From a checkpoint of a small transformer trained on Wikipedia.
Architecture: RMSNorm before each block, rotary positions, no biases in attention or MLP, untied embeddings.
Training: a variant of Muon for these matrices, 101M tokens.
MLP neurons of a small language model. Each row is named by its layer, matrix (gate and up: input weights) and neuron, and shows model dimensions 32-159. Each number is 128 + 32 x the weight over its row's rms, rounded and kept within 0 to 255. Numbers have three digits each. A neuron's up and down rows have the sign that makes its largest values positive.
Before each neuron's rows, "fires in" lists the words (lower case) most often at its 100 highest values on Wikipedia text that the model never trained on.

fires in: "a", "awards"
L13.gate112:061137115176106086155142087125063088154175090153078135101169144083131128088179140133101118156150131116065087113135064155107085129132170111148127154161137109134167129128134161174068119194084150145141069199117140121075093076136125171076153135100140148139170136109099165199107161157127078138132062168114193091152164110094127112136143178100082139167142120124138119127126133108140159124064
L13.up112:176175167109080136159204134165057129103168141134141139155144103106166164132118075147130134108129112153133063199078146136088134132108137122140098090128135145132115155165125136126109163122128169106119130106107151208111057127122122171097089130155135145139166104055140117169116128169098110182150085073064121094119154167125117140174115142141103186046089097130137127115175133080157071029123

fires in: "a", "and", "be"
L13.gate71:082186190127109106129126132152056093164132090144137146124104151144138104114157139152088126131128130145122105164110101163152096162178159158139160169157094119152139137120137134130097114172124159099111043137078112119147123151146169124130106127109089160154105089118120123126137128078090038115089042131137110140074106171094134095165124133113122125150154150087115100135214109133179126124116
L13.up71:143126144115212067095153136132148150137143090135136123118080128141102105133099122147096143181203098155107062138142139071125174070162104140130152119134130128108130079155180136189097122136119142132190137159071146182085104182115112107113138156166124182114195196147180095145129150101130135144149163179154172132107105134144147113143137094101096168178074118103111093170097139107093117154053

fires in: "former", "federal", "united", "rural", "national", "cultural"
L5.gate191:143112199111099096151061153102132144143068183083105187160121122140108115117105068142118157141136125113175166123167117126146114116080141121120127058124175159137136137062142101175190168130102061115115080175130135143107132185113107151129194105120126120142095165130159139098124126088106162155120121106062146115110172158095173082122084114123130071140112124175060117079134115165129114151169
L5.up191:131112137140136071159087168155136099124071095119124158173111105131136113099112061105115134136137113135149173109164179087146106083121141123140143110089190123170152178085123136074149159151098078137091098151144130143140092201108146071131166061152158126176127148156181136119100061037119162170101118061118154131106147151162154098131124055157080146128130079127122115095114110160131134149136

fires in: "he", "it", "the", "whose", "what", "whether"
L9.gate234:130135143130127136113099168109112128112186108140101157115153132126115087183137093206133176127098152117179147119099111132077167040153119121079118089140124081160134206141130120159170178127046174130122156088149134093141128133085144095100127094108146116125157098163091104133133132112158150155139163138164170172126096127128132155123079127064060130081095170104115136007135120174140170134156
L9.up234:114113182100118109130148135125127116158148097113040130158143188108180138161230114146176170173162112153121141144136106102105145116096161188092130104137068175182113181113155195101124144140098167147169097086130162091125093114120064111153107120144157141178067106120092088078165089119109107095152164096127103103200123099137079082109100096101055161130181162129144184098151120142147141114100

fires in: "a", "according", "after", "as"
L13.gate223:111193126095127132155126154116058122130171076175101145114126095073157086124157177159122134121187164124176087133114077163114085126175119099191092170123103161125143140132137099094138147149118138147141072124131123131120172095118164115154158116171098118123105141157189090145116211151164067159166105165137132122092140102110151119171104075130049121069104171104104159170120139097167142090183
L13.up223:116122156124126163118141206190081139121159126165179133121139131084209161110205052140135156121159083128136121144119131181096093135143175105118114166103087112085158085127109093100155084156166106136142095128135165123134144134166110126084163073165117126110131105183138125130140171140119129109139095181186083130098107091102111081158093147106138114139120130009123146152117064104143167140107

fires in: "republican", "land", "representatives", "islamic", "republic"
L3.gate156:106156127141138104088174132158083188157079117111126080053112101140117099165153119201144145123137075060113131116064086159121125153076145078160098122086152115080114157093128159134117142128080145164126118164136147169131172139079164077157093103161171090077131147141144083082103130144112160114130109159155126102134127114134185194128129124178135076185129128131172138170132045139122120096155
L3.up156:088180155147174144078128128169049142131082094074112135103129126158098118139138119205151156115125060153121149113110074126120146105062093120129083140106167069103126186131063157108085107139095168151122082129130151174124133134112142105169113108112119036103111159153161116054171099144110109148113120120172142109133141151140158158155158121137129118163179158146162137153182073167134077106197

fires in: "total", "election", "population", "group", "system"
L3.gate164:104147128176148173102129139122109065088114166071145179149144121173112094097101147162119123116160139155134146069112056206089148162140144131116106125134144112142087166156139152181128112112096120144099112102125097057094130203077076157134141187104143084091168136118116175128140165131164147072134121173182097144178156133175178116121133127153156139164079152152160169174111166073153102081119
L3.up164:134117145143198174095131142152185100105122135086140120140140102211158102114171126178179130147162151145141109068135095157167134209158124084122119150169088114125148130134124122152116082135132090104114090115121081076155149143126108177033137123094163100128124134150091167076123137130156129140167108127183076161190158133104162152076130101158107117178157153173173116127090155146153136103070

fires in: "court", "party", "laws", "law", "health", "lawyer"
L5.gate88:167128128143156118147179183150179118142165167152113151134142100087091097160171191063135161143177207100193138116136087138152102125125148170123147135125143182121143151082116150177107082115112097167145078147165095124135171109095122125053174142099129115200131079105194129139141139148176110145191137107118139159172113146121121164079128130088145139119156149156070113123151112064116088139171
L5.up88:096048191122146151202131125107154179171183171091100082123148144066131125177147088077138135136112150141146102148099155108157068183140074063127163142101095155157149138104119148129175047122105122154074080099136094115143172072138120109143149152158173091161139116070135126157139108178164122097133105139121129101210115116132166110081103143103148179112146144119147084152164128098119136122170

fires in: "to", "for", "highest", "whilst", "kazakhstan"
L7.gate314:119142088162094172080143118169196133115178127150194126158185145109097192141133141104128125124158149115138139106121112114129157158098116079152117151091122176082107140120152124108140208183155136118167155123086122104102119156097111064159145161134169106127184053090153110126136085155099079091129111110155130145124137099101176152092110185102102181114083110155108166112090115127139148190097
L7.up314:102154107125157163097185084141102144090110162125085159180089119138101119184119107090121123102083155198113138177076105132144149103099181128146073187112137145112161144093139149087084125079151103105145175144135150112145142147164135133148108062149140158058160139156102137163094095137140141128132118145135075148156086082133178140131118132104100126116163147166128204104066125137061142190097

fires in: "on", "at", "during"
L12.gate273:110100147101031134091093094081156122077153091146158166142179174086073178211104147135125059141117120117118068179094086120118107116163091095110160092127101175094119098147176088151105117130142107138127161071130176171080162151107135100140145157133098102137208142087178129122129141133138155109134106067137124136092077086157160080135103119144087087146163091107141127137042138093144110101131
L12.up273:128156060160093190145087138043121087202141135114154102179102138149151146180097117132087148153141090126038076162106119087115163168153159153094127102166174199132127168088125109144148124119161160136109145165100162150085108102193094134148142093137111128180153066107146117117107142176127111182105222120152128109109122115131185143082146174138102129142197120086163120096081125089100192121113

fires in: "election", "bronze", "super", "support", "olympic", "supporting"
L3.gate107:201079110148120098084077129127139128161129133068130155168145137085138107086139101124130113175097172128091149131170147080098090143168115106149158148145104099162138181114078130159169081164102135181185115106154064183160115163082091144117127155100091119134133152101164142079151130110107139098155152094176204141115062142069206171124167112168096170138149138140105206160082134128169142145131
L3.up107:166104099135117150067083091126118191131092159146124146136173104098161121157133132127144164174080156114160135104160081189157115126148094127147155116159095127173108153143109148168155150215073176155154147105136109138137147151092107125095165143072105108126159177089180144094143118141135127056096161144139154155119065116068120157100155117130108126197163157130137175112094109179151152112123

fires in: "by", "to", "among", "withdrawn", "with", "under"
L11.gate173:090168128145094142147115120131145127125072145122148133130125099096091103130105133126109128118102120095076130139076074087167150156100183110180095132087078134165121170184184182099090118056127163134076160117128100094123122148163145116147087142061142198088116044089064079106144115106120128123180046117146114150155108091114146147119129173164110141120057155171084110166143165174199084101157
L11.up173:156129116145148154115135132148073111089122155091164100147119158026100133107121167186115112147109188221144170140056086145090081110133085094103133116150185138108145124165104171115189142119153103068131079136156152211117165094120105110102095106104150150132129171111105121118084169090151089117157116089112108178111139129139126152095093107045080148133173141128146091115075169102104106190194

fires in: "an", "a", "appointed", "private"
L11.gate97:146123153161169120132119155139113119117130143086118146168132132183133119164132099107113153102140125124170169206071135096092152125114084158200124126091078092165149067115104123104116112199176077111137122145071161106110092127126093078131141114133145138073130204095145145146134076135204152118111042111155156179156060140132116141146106084154101115120120074141104179211120136166101108094145
L11.up97:111184147183117139106123119111133152113075118164188127085130120160090160077121143087121075098138122105135143094113113143124165144106132111146124137130150118162086137165097157154068138129151032127154112149156166159096126139123141119096152182128137110142107134134189152156086116148140090142147163131117124100122098098132180105100143156113187149079111183082129171180145134135139151210056

fires in: "eastern", "southern", "western", "northern"
L2.gate237:147138155134135154165093169069123153133074160120065114204131107114139172122098177127173122112120070120168146074141131174126169103092160129147120170195152118108113101093086111158188210067156115129128157090132106153126123108149127090128151100133122149113098103123092092164129182133083147149161119040155119135170199102122132144100067168083130053087147140140137069120129115115109167112157
L2.up237:169092121056122106107099120097152175139100140090140103158205136153132138157089148118091134090155137105177165153145124188149114081125113109139136142125153196117147138139160103140144224074111101108103144076109141169097091152178079090122179075112104181123089121094132131130160163142131117134163128132150100180176168122158130129106048151123122140143192111117144114120104169100097199139117

fires in: "party", "politician", "military", "general", "political", "municipality"
L2.gate241:149120105132137139164141151139139138135111114088119126131152147127132128087121128081080187113149154111119089062194066158171178143099093143144164125102101145159094125100179088155103165134118132195171048151129125097155100174129065068146132127117123163113143160158117121126137098127148089163155113045110111198143132124132085143112156138064120098076074088153128208133145100104107097121136
L2.up241:087139143137131111172081069130148132135134120095197136116148166075118135109125110100146163167156120104146151013225103139135169169092117119148208144123130190130125088079166121109082169132161112141119068126150112132175055106143086072148120118158153103135087155124147136145155088118147148138134138141138109159190113146132083151112144137112086145084146138158102157148186149144100113139176

fires in: "them", "s", "art", "her", "theme", "article"
L3.gate44:117156138140172137070122164097144189101145120131128104119133148146109092203127109158133119123113111157163103093095165127104117150144127166207116160116133124158115169136119116128080108131208166121156123076082147081055150132100136114154201115127146057138143142153088152089047155126138172159139132153140095075081108097161139058139143058175114149089123156121182155144144053125134129130125
L3.up44:131183144132160206054123139170142159097142111126162117121111200115128098157131104155114138104083078137157144096091141168115119144139138149139153159087107140152127150115061131097142126134217132096136138059071145116074158120119127120145208068111116113161196127153117117105062127151115129139095127174126128082100135085135150108164101102215145150137093141114193174158145078134163144132127

fires in: "later", "be", "being", "then", "behind", "also"
L5.gate309:173116103107152149142106172068131090147069060133090151157125167120112115164135121133159157176103132099100151136092200101096124128112106124104112160163040168098154158199139107180123144096129128082148104117171102140121129101109074103190159106133141146088124166089113121137180059171175125121143058102067118089169186109113145143134185071121106139161100141137103146129091110097169137078116
L5.up309:110149097147140117093101143143082136173106060106098129140180154159167102061204111105179136152100106081095141104076118112090136081125174150115090143107141102120134138180180070155156173092158145140149153150141178136148170148101066059176107161167101105075131107157130123072167129157152130085151099055135162139130117093211103177097103110150171131172091116121135168110115113135143139056184

fires in: "to", "by", "far"
L8.gate172:112164150204085153147069172130146099113086129161136081136134131106125109095157131136102101149150077176112046122166048063187122079087109094129109204134085114076131128120177115128063134132094125089114123123167049077129085069126140097175140116124090179117162129078104175132110151146126133157119161094167140122137132038115129182173095135197134133117155136157111149172120101102096102156121
L8.up172:088084099086109127125122126135171088160135159146117179163144163104128127127107149114167114154169191115156121128106146094109140107129122134126040128092157123105154138193122140066122115091088132096168186141088151109093141145070167135153086124136125109116109182094092115105126145124098113166123127143120089156127179143165160090170100049228072184175143109114169136145099098116148149185090

fires in: "her", "their", "its"
L7.gate142:164180127103122141131143147080113209098147143100096121068141171092099159105203121127096185175114107163148114102186114103100105076128115181128138159201101091074153089102140087172132108074172101134127157132102095078111160081085099127171122161111136197090140135100111130114136148130141123147086113143111140117102148174147106128183100088159121165123160101198113160128153164106141125069161
L7.up142:093151108052119157121135153139137225082109118096069141103159151106065070176158165140140122148140168088103105113129145127117153089153073119162170121121107188091106113086094110153154112115162128087102138147124130167113132152184091120138100124137130222139126158108086115137147136131097101053105120161147089108136100154199164111125121145201074127130140072129165160137134133142127089134129

fires in: "he", "san"
L5.gate48:148109202132135164168125175145150142142160163115179129141076131050121164132106138157113096133099077116105109056193154151122079162146154152188153078105117143151181118156084160137093108160176140130159177102143129163158080155192132066133165123114125141083140132135135157104134120182179102147168083155134051119165142158108145145170112118115132139157148133162084133114128186113098100151103
L5.up48:179168142118085173140124093138073139158194132094182151133082144170116085113065039144137099157129116093139109045142152058057089110101158124133094086098110134122131127147135182071093107119147151148095146120153108134122114136142102095122133134141119086167153081181165116061086176176163092171152122199133092176137173117131137118100127076098168127156155135142149145064145074118105111119080

fires in: "a", "an", "dedicated", "involved"
L11.gate113:144200163154129092163105094103134152096139134138067120069113092144131109161120123069174076104185145113088078185103127208082170143118166116161113183072089125085165132114173118120122145150122075112139148102124071093103128078161164086153163063123096144194138094123141147142143169094137138104141105129117141130176130185152093137088081101167098130166081162126098128152111109128173122086141
L11.up113:076094064128130092112077123122128112090158153110134069109131158092154100144162156110100130140130099086153125153084162105169142074086118084165173128142109092117084132180046111102152194149163151114181135161127139128134090113165208087155104126157122126129203138098170141125147127158116136163139139151119153171103098106152194196113174115121105132160113148132200101110118191124177150111094

fires in: "on", "she", "family", "order", "they", "original"
L2.gate41:136186126194099072133140119142060139166095102157098151081144142097121080114103149089087084066112096140135200169109140116128164145108085036076171099195071148114104162113159108124109182151148102178166187131151120114134142117088144104098103108129072121069138129111126132083105121150140138106078128109132133142101129092117171145103133123137112116195138117119160182161124137136135117094135
L2.up41:125124120170142155112144088126071088167138114110135151188177138160169127129089144100126149098170155153125150132118083168120150079131093078126107137144128149068138118136092125134164122137171097129102113183034188132085104161066133139097154162147105103124151077109130115141117056159127198122111101206103164125133172144164115073098110104182121118098110133084150098117103161095167160115074

fires in: "was", "became", "being", "after"
L13.gate3:119111072095128142138149107032153105161130127113150132104121155131169107105141108102088164109171137126112135113120148151088141045155097082111090085108097080111118111121157140139123151187152123118110118160094124121109122150126191100131156127154134205078169174083187134129127131128086125118128102167156168157090108119117186069068109117111146157179132106174043108124090164140105119079180
L13.up3:111073186148105086161133144089137161089081103179172137137130139177147090142174101132099129108175069075139106129166143097156181139148119103189145173133169146163143151107139103088146163092126161091122083129140093115172117086132142170156134105107172059118095123189099088152156099062099115082152103107120111174115108125104141130138039126120132155150082047134161133143052108191098125122103

fires in: "on"
L3.gate308:181138105177147107112095093062088092168174113128102104116125135154089127169125130145130124091093068166175132099122141107148141122171110172167130092125147125162110144133135130149129191134104113146156115061107111176074099096143082173056152133108075154115149116090111074136133116184113146142152191146107114116152122079092073062099114085133088151201136131081166111159105171111120128175057
L3.up308:192210131201147166138091128115142122169105106130154105112137147117080143198136103111148129068108121138115052133090118069080100153133172132146076141099154136176056163100130103098172164170095111162159130080163151122105133140098085171126076151134100134147082089129095081118124043182161119068138179082150121153096081090134093115111159130118100143180142174103140131131078142124099137147102

fires in: "president", "military", "office", "council", "municipality", "association"
L2.gate38:188197128159132137111149156096109156197114172137122106182171104184144151114154091121094126082082065191153138104131127188130139131088056134145153133094124123117106082172139123180148126089096064101146087088178127136101091154040099131143138096110098140055124123146162173146133118155101097112154078097169101118129057147136104183093156145115083133145160090215106095128121137108106121111151
L2.up38:159164138154167170174149137145102149143110148135148101133169094101146103091133134112107137180083091122162162134113145214075141132108140110118118102079145161117172132144138094211127117095126112191142087145169094145173111209094154129148134141131092163101111066103153109155158093204154095169129155114121100123128116117140127178087128175122092094145058069170117107125154084083177122130156

fires in: "president", "governor", "common", "currently", "commonly", "commission"
L3.gate279:109131114097090093182150097120199097101179119129169129119161093104128123105132088139126167093125188090066092089126130108182105139112145096115087080117092086128113118110136163139144151123126147146099048198162093115127134120095126089070173103103140092156108106114166117150152176137107104091154126115128151142077117222164108115071115143101097062153090172112119116135164148120124132119110
L3.up279:093133131119097176138149092120176136062127169157214143151154094136144118122148067117115109102060189090144143122121113177167146109128126083122124091148080057118071114103073171170140143129107100111066070155126086137152096121099157149118208097115152128120127137090127119127148175159119066119139162162116149134117089154114084166064137188118095074141125127192110155123164129121133144163127

fires in: "them", "can", "will", "theme", "themes", "followed"
L5.gate163:139139114065092156076144226126132151151140136134168076176092138119197140059137083087078145123117130062082161105137066123133128122116135141132101180054135104161178154093124113109099133110149159131143127087139102161102147105162103190109122172112164121127086094114094143157160104163189117152178128144125089107175169127182154100124146113152106116107117125132187154177142143135109161129090
L5.up163:131106127186177125086134218146107134148210152150151075174102185116172106134088162198090143162121104082106116119063170169141088171158133092151117113152162151132116131143141110135140151161176165120113107098172166096103068102114133087117125122108135116152143102144140145089099128215142106126168110065124127117167146084150145205132133105147108133086117195122159128157130181114111134161135

fires in: "it", "them"
L2.gate186:099222169107116064081128137151159186129159162108113102108156142141105084110135062102129116118163077154075129117113078111104108143090115084155168113124052080171131144083060144121152124128125154185130128067142120153153123097089089139147139163179110049145130061182137075086104100114131114148156136129124156112082092129136073180090120150151134164104077134127164127169127110093148185106157
L2.up186:117149150101131106079119117155154199105150131111163129074175122146096062099126093138140154173146084081079137116110074123129106097140121162152147092114102167126159128140119120087128043130096171162097108066152108179101118107124085051184148148150054098152066105151141116087074105113142152177064125175155152108066102158182090154147097143139129147098133137139145111135120092135169172141192

fires in: "of", "for"
L9.gate112:091170186174165135154109156074100142146134120143104160158148127140160128099088109138148159200130116162115209125186142116096148079124142143161110082112152123146145186208155108131201140142126153169124129112136097072156083172113123146178121115131191105127176133092148154146129113130135165100129153116155106109067115106076097143164094156146114135167046127163135141095101140168190154102112
L9.up112:145129158130106117142102161139127151228111126146133110139144157127069055087147174109171176116155098134095144089169152149108123118162103137212130205138100151133124161183101125153082063086177098126126125133127102111122110100160096136107119106090056155138092086115148183173163102137150140087110068170165093080121110111105111122162131143087160111139125126095120146113146161111187110148040

fires in: "he", "health"
L3.gate289:092097105117087110114139178144185136119180119089143102095136227130100099117154124120168123134125134072112164041175135156083130144149104172105133114088085177148145127144080113134137109098121123140111162130136158169101072143137094079136137136169146089143165077134141141123165103184126131134148131105155153134132142125138083130206148122129095213157085125138089158053176120144116082141172
L3.up289:107124111119144133127155124171173124139167116078127094100138162115075089089164118113209106138151111094098168088168118180103143120141133146093096143108082167147142174164096115147100099136111133137116171117125114188145112164096114110143167174151188107173160090133201085095160147149141104149110153137164155155152144135144065131170141106142153187151154154138098108074196137142162067139130

fires in: "after", "as", "a", "over", "old"
L11.gate140:105137106200182138160058161094107153107151126150080166079116136153179209118128147159119086154132131132133132099117108146153177224117129091184158108127151150124174112171160114149139175134099152091123102112121129130043132163074144040148155136166138174092187167207177148136119128141128164151120118179164117122112070106165101162098097112141092116143102115132021143138148138168124129148137
L11.up140:150144135164097186155198106125093140136109115134177159056097130146115081097081074087162120149122144137141131085148073138148094096143079164106161122119154125132143190140095156105147204181173119157125130071081138154092150148086110158083142166150128136112116136107124123158107068142162104160107117147174068201094153128107091112093154087129113116159082104136066089082049132140118174123118

fires in: "he", "she", "health", "heart"
L7.gate291:136141135130079145121094185097150143134125122058079117140034131136152079113081098090192109145161087106120122063143099100145116124103146142182118118109131164192141119080177094076110157079139129175106174047118114128076080166090103165142152114159162145127118126117135092163160073140100165142131178147138102155171162090100067175108136131092152195136155131111096088145111118121149113151120
L7.up291:101183130109115148086132117119150172146158096060052117114104119133158147129096095106119141137145162099130150089093155125118100111169126109056105158109172149140108147142135145103149068123058182138167093083086092142091031150124120137166106166130136100163174116121119111183111082131146104167136183162192083133161160137137089111145155082053154155132088174156076168111154080105143106160134

fires in: "her", "his"
L3.gate223:102129097139134098113112098154204173082162143051144050125153168115116192145123157169123128136187169148144110154131173152130149124173157125126039096112109141147165134127132121167142051146203114088194159107137127130156166108118053102150145144082166119123139096124177109100098126172106114069128123142130113123144092140135097174148144090138203137106169139143127148160104092061172119117050
L3.up223:096164086091138078138113141138185105136169147142164073190190135068146176153132093166112111159110077141121152093064134132147205127137157159123110110185149156177088170097164081180155132111127139089135144082096131114146143217145062130120096154128130148069162098086129120114115103140107100113067141139114148090120070122101083169166173119090142121117118154142142165080128095105110124142084

fires in: "he", "health"
L2.gate7:160143176109123122074122160127104127159119131057144124180087148155145088125089056164100117098145164105092163084144100131136131090137150122104112133070110099122135182125105132137120111091117157184145151143152107171172121150168111179088197167183170119156159147115053111150128087138166146168090148165122114157158096089142059127164094058074089086162117081178117112102144128149110110132150
L2.up7:101118123102056057147151128158134098179133143118088133114147127135107059128136083110162129161171140072071135096143200059110082126084149131135142149142107136107159114107137145101082075164136121114094130071132135185123130100161110087168078144141182096146120136132150145137103108151070115167137116183138163159144159128125092165122109125108201193109198127059152099162161128134119129132141

fires in: "a", "as", "very"
L11.gate83:104249110141105059108126177126111129072083069104128126163097150113158137099174150104121205160138126062123028131121120103146152137146148137173096133159099149070142127126136144162145104150098128101053074095094081089108158115099145104090223149121126133199135129122137151156119123133130117085145134169113137109112182124149094092132134209094156122170094089152106156120145161107153182143119
L11.up83:156122088131131149120158142130099141069122146145168086090172082104106127176136122127086127085099141095122103112104130133142151137168108121196107115138141199071154092125109123078168155119116107144155137121101139143107209158125133117170075133125126117156151125199125086169166152148152060144135129161084185179113119208097186085175082158123089144115158110113187132111128077169110148115074

fires in: "to", "not", "t", "ll", "must"
L8.gate76:130135120149126183163154152148119111093116134131124137158155103083147159143142109168112108160157116142090105121096133152136066147160117171156069144142118156124151086104156127110159109140141178192081155067129129083107071113039126132163145140162119169140109119193083110120087175149108143215092124068132137102150088178156117099168109149191086138144096127171123177135106131044107127180152
L8.up76:098095117181154186106123132080115074127074094093178108149153099148138083134108064140086111103147141135150099085075149163101075142189143166103106141159177126126177161128122113100102130088115149135123112088097113141125095132119137174100111072118160203184178155179122121103068139202101128203077115138148080077163059140122120132178123162124069137153188122105109127141142126054124164160148

fires in: "her", "whose"
L2.gate278:168193119118097067109148133119185141127195120082126147155176173118118160072165023147151101155115094151142149097158110144158161084136084125172092086148119143168153136130128082114128081110156097136078199114088141106162190160156111138097133132084113146134058065131115113165099136129066147131113143168151123083153116160145147105114162127149124149126168088070115155165123102142135103061102
L2.up278:133140044146146141153132120121142133098141177098107070113134196124134080145135144121077087130168084107160151096146219119124125105095125099141165133116147104160140160095125122124183148141170071100130173179140132179168145104190126124077106130051148140091110116117157078063083107079124093123121098105122132145156147166121136129162137042169106139192170198082167139136126101120072120121150

fires in: "a", "largest"
L2.gate286:108078187107080119175127131093095176115144095155098169124131097087148188071078114127096187149200184082085111087137049144111160104119098177132075063182147162110101124147144131110190166183118122123093121099085097104080155149152112106113207123159123126117118131102135092110146170099169108136143126076142152156147103146071104119132118199112173184101138129112191099171133145108143151126137
L2.up286:098087078107130126139167083109104139132109100173116138130052151116079078133131137144132157159153148118112068138141194162143120087117116129218146127124118125159139080122159209097096102109120088105173119102133123100084115120177156144128141115118146149153127153090119119140171119152107085147122101081124124158122116085078158101114074170133123180099064137181165136193112183122079144147135

fires in: "district", "japan", "europe", "location", "california", "china"
L2.gate301:192132133150148150095129158036162152169096161144095127116167160177112101125098111110184123139178105087124102136126141132093154115133170172153097104126116114053112128173141110101153137110127106076136168074192140095127119124198050095138083074099178108047089143129160117147132110144145091147119161118069152148146150092126143098099117153156164145151183125180164147118077110098098143142117
L2.up301:156162109129104100123149114144136119127070108090183112116164132124197182130137168035113122173180104133133148079170144092129169139171119182148135141098122111118095137211167157085140022089144116102133151179188148116112134108149079150164110141159127176084144161122176133103088120124137117157097072105114116140140156112160118187147097099198127180157093132169115136100144179120127118119170

fires in: "it"
L3.gate27:126107148149128128095129140142138118086174146138178116128136111178149104132168071050152082132129099085143121059110139130130132137098205110157124107132085129181163111117080118045078125081121139117158173131166151126084099058129108070162194127175132073080139133129145097018097098137182130114169168145165129181132075112171082097107143160135091125115163129173138146126133108108149104125174
L3.up27:175136134125165137063107099124118160137143114095131142137156178103125128146178143087151119135141075136103121104127100087088087131136157154158157148064053113167185141136145154112097151057161138119121202136143181132135105091127059088157136130112119086107094130149142081082074118141154166156194152107136120190120079098138074138101143115141106131066073146161137123085126095136107092217138

fires in: "served", "committee", "commission", "common", "commons", "commander"
L2.gate9:129143094143130059164114189135138109070144063180155154152116070173181120131148114106114149136123090134082162136105121124114111080150168154050095125118099145118125185094141133104153173158080128131109098128187131155125105146140178117141186111155158133132141084136093186135221162133126146157171136120165112158079062113122131119172159097073110137120122151130119087128083133142132086193102
L2.up9:087181133173110089142119096163135071106151127183117142178108117178176164145194152117127134133067094106118121149142132137154116085155190147104137120108130106107104121053166158055194232179113168124129113126189122123160104180096197060142162129086171160136150050123098171125157154146139114162131168132150158154119141100104138134143117091082094126131121142122105158132139144122101129170083

fires in: "new", "white", "what", "whose"
L2.gate100:092164105094125130112190129157128111120145100057089125153077107120101121123103114142104139119167110081126069106141081106115110076087148079113147129151089176123143196163160126169158118112179163118131114136096102145246175114130090199109105103126114110091145157141103126139141211123118084108152146120101111090131148127107135170171161106100126133154120065115145133101085141098164093108200
L2.up100:110169120086128141134200126129149121103169085043111121121066136131113137108073126160122122114166113122156066125136118149089117110116149088158135108146070145101137170210142110120162115118144144138147124141085119144219165116152123153114115122122099101118169170125102133111096154143113114056159154083108094080098125127127131152224163089087107118152105062113138131107067091092153097057133

fires in: "it", "italy", "italian"
L2.gate78:112163156128128115112151143102089148128165121105113097128132082182138128105102082112099137071157072091122127064125105182104066144080085155150162049099080109109106166072098129112119132125143165162176134117159127184155139183121096161129127181156105064098142135139165114142151104148179108144149130129087109158063099155089083102122140170166131147118175153134090104140184130058159165153119
L2.up78:130149142072138177070131147162138194111100156162177137101112146128115059119086113130129117198101135143085204100182073134122161133117094087115087079076073125137140108133122138116121073127082200134172147114144128186148122198151111169115168152173180081076069112093100129128135134155129129124122083131139138144109151089107161086136062101129176138087139149150166108101148109064127126091113

fires in: "it", "for", "former"
L13.gate161:107111114133146155143105173107138109140159150080124121097134150142143066128180173115159110137118129143191130114139147140120135141162150171147184109125114094119156129140086052129157183115130149085142061152134109095039131104078149132144127127123166039087145060080087157148154100177100144096147098138106130106143062128156123140149076134092090128121096200124153201113165135109157180215080
L13.up161:110173163175074125138131130093129115117126104117135126184124134126130093162171139132084123111127116166083164047153115113129143058134163193147157130095095157147083123138129157169136098173075194169147121122123153133149091130191123112060142122153119183148141107161173126135075116163085158126105092116100111197117122119102170123190148180055139120124117120114094078103175150139135136090127

fires in: "area", "eastern", "southern", "northern", "township", "town"
L3.gate189:169135125118124144133118077098145122080155163109136092128095201130122121128127147146162089163039145071074144074156079094072166117094151173169157114100145132153111113115085120130147175146142080130111101164137134167118107208170118130123165044092220117132117168119120092109110079095145111125110081143132106123148149145107137160135109144098069098131066079187127139123101128123078169152085
L3.up189:182114143080085091128089110113089127082107160138146127194115115176146152155133090125143081191095095064094082051136090139126157109114147161162092129138164152079089116082120147169174148127153053134113097117190131116120123176158145074105105099090188155143101133137114139104095116095168166138166108120094092117187182150100134154123134162061088118123148147150114137164135131118095141138078